config = dict(
    num_attention_heads=7,
    num_key_value_heads=1,
    intermediate_size=1152,
    hidden_act='gelu',
    norm='layernorm',
    init_std_up=0.0488,
    schedule='wsd',
    final_lr_fraction=0.1,
    max_seq_len=128,
    train_tokens=517000000,
    max_steps=7889,
)
MLP neurons of a small language model. Each row is named by its layer, matrix (up: input weights) and neuron, and shows model dimensions 0-223. Each number is 500 + 40 x the weight over its row's rms, rounded and kept within 0 to 999. Numbers have three digits each.
After each neuron's rows, "fires on" lists the tokens most often at its 100 highest values on Wikipedia text that the model never trained on.

L4.up600:512493507513502459423435505445527515485589511464548421493522471482537465431503526511481462502494474443502490508517484456484516443559420511502499550449531572515517483528567459508449500512507529511495455440475456534524448496537516598526580534535519538590441505538456494536486507496530433477573513535503476497516480525509512515522467506486510503496562534523477456581426451487537455522442490475574444557567471512537471503442524550532493512598543529490487533498618508491539482540441521456516489481501491557401476469529450473456467447553474482530492463540530472575508475494536457472399460486463507558486427457534530424494543488510460501520484576447470520430433464482520492446513
fires on: " of", "ing", "-", "l", " late"

L4.up621:486446497526461469483550551510470496493559532438522508456478598485427493464436420518462460553485429532493515500485465552518484485562451529522466476471553494463472477516501498503446520524550447542429473487508511495428570556500542464487490505475539554496492481471476560482558546497518519446434489506522507463519534583468515501521499546478563499531456459443516461544495488554501468513492479474536496481566473506479490439533549556513486489555425543456429464490572441528525508494415523545478494393524435556448467518498529468424566572557499528509540471514477531488515530457520593575507481478404560495441519529486570552524513433442517516519460525518465458504552493504496515456402
fires on: "S", "ed", "N", "s", "ident", "M"

L6.up938:466527500513479507468453512469476535483481567546511470573501517554441501515451519561458573514487433460470463461519533471550526515565471516546513465419556543465507496492544505476484488574464485513471490502532458547506497483540485490506506520524535500518495483495423524465459556451517484551541543400457545534526479430500517443510587508553460517419479486482415511504489459464545527480495540522486518461582485437488487451516539529548541461496462514510492432468511504498531548544507564545494501455479537495464474486546554487440565582454476565469543481553495432544415484510466476564564573508517508598512474593487551494500481552460548534476565501425469467506591419476453505463453
fires on: " such", " known", " to", "ated", "ed"

L2.up515:463505499475472524527494462497429448487516530489529476426506521529469443511589544536474496483499501460493591527436510512535556494490515485471472449500505456488548420521512456500449513594523474500458496526482495504503492455453491526502511456509485545532541556475538533539418480460534421470455410513467537497520487521411487535508537461482488495435470481530565461428499541505515444553490593537443548534532518561557507427474484491469522509505633473539518389471573525464572536519508512473482458523479476530465531540514469510482507514474536414460477480498473468522568537546521563592462571490522484466483499550537576484475508463523512599545483467507460466487552555424473508485502
fires on: " =", " County", " Opera", "i", "ies", " Local"

L5.up876:526477546557439511509508500447467508517530536485536467505511610479480477431471461455470488513501544459485489525463473491499562516546485439527477507409502467510496503515541467482486586521513427481552490498440466477508459478529500493546503619444530513532456466459494479596467490474464462497510412537489475589536582482496525486507552540456461534545525444430506483456448465547539480454514477536503518558517498507540488480407507562492544496498461435568505531523578520509515495579540616499500514480504455500465465474468523554498487476489525498574514480534586507509514550555460457530473499413590463436467525467502533547524490485535511496503530506429390537432492516477486547505552
fires on: ".", ":", "a", "ha", ";", " family"

L5.up976:488476519489451441441553529445495539457464514533475403564505584455520455519438523435505628527496436520453536547500469501491529549544500420467531454483460501459490540533511487452496469436473524537558487524543487514589499595527517449545565602478522439504509530488450495545597507495517492552470506501464501484555426458495479440514482476467499560558456436522439534522499523430530537510461524540529391511557564465466487443419532497483495477483556535490535496536500510468423513541434532489497523477485517545499482509448455562536497510514529498477545470512535522527482518531477486542531520448550526512470421474568551477534485541509551522543478468495475541471490446495466528464474
fires on: ".", "-", "ug", "\n\n", "c"

L5.up438:495532478509435514485421554491510515495488523529517518549501492446532528449468531452512538587497540509532443575524506529502472524490523540476504497546497517523471519587494497481558433476457478537435423552463540464478582508497519524572488492456516539489446458545546544521514507418542498465507474519565479526454490533505478469520550521432466469570540475517492437528490549517526493482473615462480506450447443532494521450446521524446535508553519482493493493454507470553499532607495472517573490453494494577494493490469510515511531518557498474466482574459595512432453494572504376498457572461465556397522498400533456511531483542492468531472468487530470502483467534470535531464432
fires on: "e", "in", "mon", "et", "ois", "t"

L4.up848:517447512530489418440470592509450505499505571487464512537490532537531488550454453456483475462494500446563474501497519476430453462521441515452491487470579439423505473496472534482511579505505452516517499486543477533513475471398549474447486478469468489494492453448448457536403501506520468405482478483468522524542423519492493489509495490552540477527486509469499444495467540552505510499557551439461487547507531531606495513543487509520629468488532459423482532401522544485458471495479498525479538468514480482488515483471504516411568540598556563538453510506515463566444508526501535543467548503424510575530532544548493517530513481491469588529497470526470536524575438502526522492488
fires on: "s", "nt", "ss"

L2.up1025:531449521483545526612486450555474475549546504552515509477480529527455475519534438534544443492562499513494490444524461431482507491506453463508473498498471538542487547500479550496532462517465532559515495516502496576442561515433458535544494489481523526515533533587463430491494503444440515483494508436415570572569432553457480488492639463446485511490489469545489451523497532521556493407506473471503470425456438490464425455497483572548567524504539439488514553422497517438492479498492498513486550463456523574485506555467489541529470548542497453496476467487468495489466526496466503547561491525529468552447488468507456521485572471397480522535469532467472548515582485490492518505433
fires on: " served", " S", "d", " operated", " Pts", " working"

L8.up66:499511558487498585530434475430473520486524494529504469549500488539529537500511517390476542419482529447501531475419471568524483510490528524501590517475537411508482538540509500569450457514519517504539559503516524496589561495515494482435455501460484566533527507539542512485534436440479499455508548482503521566438478490542508487443464481528532489493562471510481446496425555505478442507491575466485466462545542529533493476579561506522464515518556560509503510386525549474488558495450499514561545470504470490407544498509507531434530490474514570452473426514572470446510557481477526564463492515423525488452430469473457451487492480443530515467511573444472448490519546563503501456525
fires on: ")", "."

L6.up243:534496523471471437500525487486376477455428572415480529548488529516534528549507434534571468520499554427515490412518536518429530540479503559446499503414529582441457509503506545483535492593516534541519506479558483492513513560479500483540564446476510547532440526474534497481494491514505489462529484515505541490511512507488464480489486529556498472472481523575492554544488530475506538557484568448498430521470524529539478485573530592523509518520576452482546430564530524535504554531531466494487570532564559476527440454469469467572441398511561509517497457472504489431462572501505493531558465533581530492520505476474516519504490532422504506473506535456575476503432516460493479534533
fires on: ".", "7", " |", "3"

L6.up522:521508476470443484516489511462431605454497570479499480513459505542437448507426520500507508449514451546468523562497609540475477537543440415436540530499494460429487481581546440486531482491510482495515447477489486463482473587547499498473544553500491435474580488445494576550476478490527518509450470495470469537529526446510462442498515501468523430519502513570554539546468510481504514542553435499486519543578481487548451503528531460510486503556579466527525514495556475499439522530508464489520517468541499455514493515522485548484528516483571516476518428481495492552427414571495458530490503448584418530554408533525473558523468547506574545504446529530471539495514483517536461501416
fires on: ".", "|", "op", "ric", "\n\n", " age"

L6.up638:481448461516546551540479524505505538539539517459583541496534505454480440538555486433402502572516459500498503459447477564476539431507503550512493508516516416483471553471522556471455499524542476466465480463623495500497494538570454489484495578511445459487512420385446460471515461493569488542472566480489495567564580474517450466548468536477496495477551488506488526490421528492525487535504531524541468534481458505552530441434552516527447446496519490506562572483519474521478540471576510488558479475486458507477540431513555526478533540533536508476551444518490432541488481474496488520468532423480582452480504543519447476509450471459550465471574539531494452551480460558541476491466
fires on: ".", "ea", "os", "ove", "ca"

L6.up645:495469499494451486505417517475471554420500573525507507502465487466573462522489504544488523568518464459482397501461496484478512510502559513505572493428571472453526527498504508494483493546524510537532550503446578519575555446483536504448508488568514549475507525461458542439545483506511424507521447431457511477505469542472467460479469505496489490442461512491447554569563453481515578559550532477512501539556370462530516462534457629591486525523475505515499458561527507509492524476466557476464534532593510484443421474466424502463495508509516462477540494573529429438453464528502473505498520435526541469501498504525502488552545542414497529462483519514435518468488542469506529501462
fires on: "-", "ed", "3", "4", "7"

L4.up118:545504504511435472513430518449535458480573537495504466551473490638496458459533526471465543484528462490566530453468447507514554552492478491438488500470568527538527491560516514511548386488500539446512488479477482532511442528459563506476445492527481444564540419479481493599515551505472424448493531515466519482562493450411484481517542523514555494493521510480488458569451530482514473477529563478537460514548513507480523500446534419495541469546475542555546555493515515503529496517513469463455503511535437493489517512480436531466584440503488496466424478531528468479598527544497475509547451455535581478446460486516559465542441491477446557462468511447471515507545528448475470461406
fires on: "-", " over", "ing", " than"

L8.up556:463410492500549544476544495558450462521496553438519523469420543485443530499463510501540544490462453504502503530463485537469598497531549551548552447429529474454568492507551518473487512482562514540515582485418497523437528425524511516451449498565531489509507454539504488498470498443544547455514489548476492456522540516469495487442503566559446568516555481472528494485481519419429499518547552530587430524488468502496412463550517526457491479527433511508534533469514502570474508505475483530561480488518552454453496538450601511480540468505540496509533441531520446551518498561479493430477557505592441485531466487532564430469529492469464508428485551512484489501480472397483488506496
fires on: " |", "1", "2", "7", "5"

L5.up918:509527428540523417580512440519449506496529573535476487496503471483504504524441508445511580525491487490526471579464533525518494503487457506500580464496502511442466424483574529520480534544568456542443497508507464459493508481468536484503489524479494426475499502421441489535496556460445498467467520430530466488534492386477550451467519464490608454506540523467508485522467521514497596502485487474494423471533491462470458456518503511573472527506465488463542477456556485539512533562498515531443545548501550455455507549512568497535559493503544589500557405543490519545400525536518473562572550468471564511473482518565528486573521600500538545510478509486481499508482484519527487484585
fires on: "s", ")", " for"

L5.up380:474488480529483560551508574512433463459544525540498474568497515400460481495481559504532525545470464475487461552477579490545517591513461466448422450509504467465430429487491530510452477489442517578530526493491548517524433573549510482563558447467572486457558495520426518449538502522512398482517511482504529521447446472520515481582469505479498560453470558541573501501465487518540476500498487528480469527507461486438491493534544538589499479544478531523526482487476600578445523532480514506544497482527496452502501505485496531496520463502500488445546452471574511515470465504545410576621510481515491511496491559568469411530436486486474487476509457530495506484501582501499515528446
fires on: " or", " and", "s", "and", "na"

L6.up554:457454511602447474540525506436513483481531508507422493509509443466530508463479490440498547500539491500456495480481547493525480555496442458467458422483553498517467581512495498514455507498483617556442463495543522531528477544526498511637454511529449527494501481517477515482553546447480507525494457462536511510509512477475472449511479497508535458505614466443449470449562580449492492585516510561490509478471456528558451440503456495442517464512473520500470462519543524520562497558514493521518585467500546580453501534535460553460495460487565535443596494481492550469465434564514483467458555477505490403509446519527532439483516489523483593449484469546501504499569517466525474552474
fires on: "t", "e", "te", "s", "f"

L4.up903:500509503545529518516441498489482585460550535512477468565428505577468461528492473451543470519456524440511484507482549488582540457503459499445458451473489520436509493555556459569458571469553577470503545561528527486523439426469496582575534513575554426486439490481490518482480551524526569482507456452561479489459476535468462482539537455506561468462439483514410524503452553484461496474494506549445482484615512429559509485519400563470474501468468524492482528486519487497521449503453554457496546526489484480513531469451492513445502526564498576523527513469496493566512487491588560540526518422461473515539495531548469494476461513588484509479422505493517542499524525523513508563512
fires on: "te", "s", "ation", "g", "int", "ship"

L6.up440:519508510491517506476504542379439568567566530482531471530449483535484462485457499486553551514555434527463513480547496475475486502499525550545466499491446466474500494571544527462436551466551465495450432473406476545516516522515414476517540480526454550508537560466533447491484560410524441488441526514511535578500523508529513426434544476431490542478482535488449481484476500464502505449534460488490515471519489550495491490552444456444444536557594512512469479470550519494483484517461509473540576482486533516468529486528476548528523526542489481582518550519444503434479501460503505571546474510490538550490455441507521543542562618418522445568573569504441463511517485493505492527449
fires on: "=", " ="

L8.up878:502482488565558648504499453492538473496525498468533442420487438519520491466482503429407472455567495491517516419473424489478500484472431514443481500423482560521485525519537473431490483546524500481513513464466596500544504536440448460457566529501473540562522436479506530455585476478488470538420439486505483530504501456441542457519498496448526516490611436534537457571527419554470517542473425527519487507491511450509499455490515480515489492550519516470462489439568471521459546525481553501495497462478509577498447530556515475456482481471555530475528468518519571550467518565558486531540453531542533498507449432480521475535539461495490511456505556494500522551566537459534481528480
fires on: " not", "ly", " to", " Pts", "I"

L4.up762:504447463508502494482493516471478535511537490530475492543537468509436465460530494492493529480617446421542502461463517562377483488453498499484465524532470507440431446561499415488500458561532458657477537549465494525498547542468481496538563516475528517481477471498420473488534582529548509479542532473514587492506489576490489458475495476476484495515493494495477530584469477510498472462580491444540476512541479479494476469498474557456505517490546522485515514512480513502495533479467458512517488527475480502449479503475530517440484569656539599503527406459564481534447477518424458550512528445504495511480525483462540513473517480433457525534599508476535576492519540478501526508502
fires on: "=", "s", "R", " production", "ing", "ng"

L6.up452:476499587528475490508469529396416510515554503483450508456531480529499484455554467539517524513539488541458505500433511514513480534481591511499417475472491488474496494513548508498485531499501518469472495457525569473494504472482466468549466517437457603522497467424474510495524497460491458469495460507524564561528445569473490444427491538510509457449480488514456490467468536502499519540619534507547541591491506536523474456515473490486391549462512410483542541464550490518483515512486510533528563513520488473469454442499469530515542481456481453561526527500565489470510520569524506560415477441489571426494474481434538467504594429489448545533497536461465487513535524512574580409559
fires on: ";", " ="

L6.up377:490449539520496586564485526471481601473506480485468494489447524479476424530574550480543455609554511443444502503494575529535540503499465502431479403484481508503481505507500521415496438564510538493569507510530564458547483537473509456486555512576518491466497479531511488548463520520413520561450506499527475503513501455551457485500514499533466531498453479532537557478468491536525483573553511565600482482498529447487511437574571507483525477546532457493507528519442536567537513493403485483530489519538471485525521498504492487599491536552460499442487423533543529455404513494485528516551536520487541508494476556531549479506454561538519501535548514420483522508451435428509455481441
fires on: " and", " or", " 30", "c"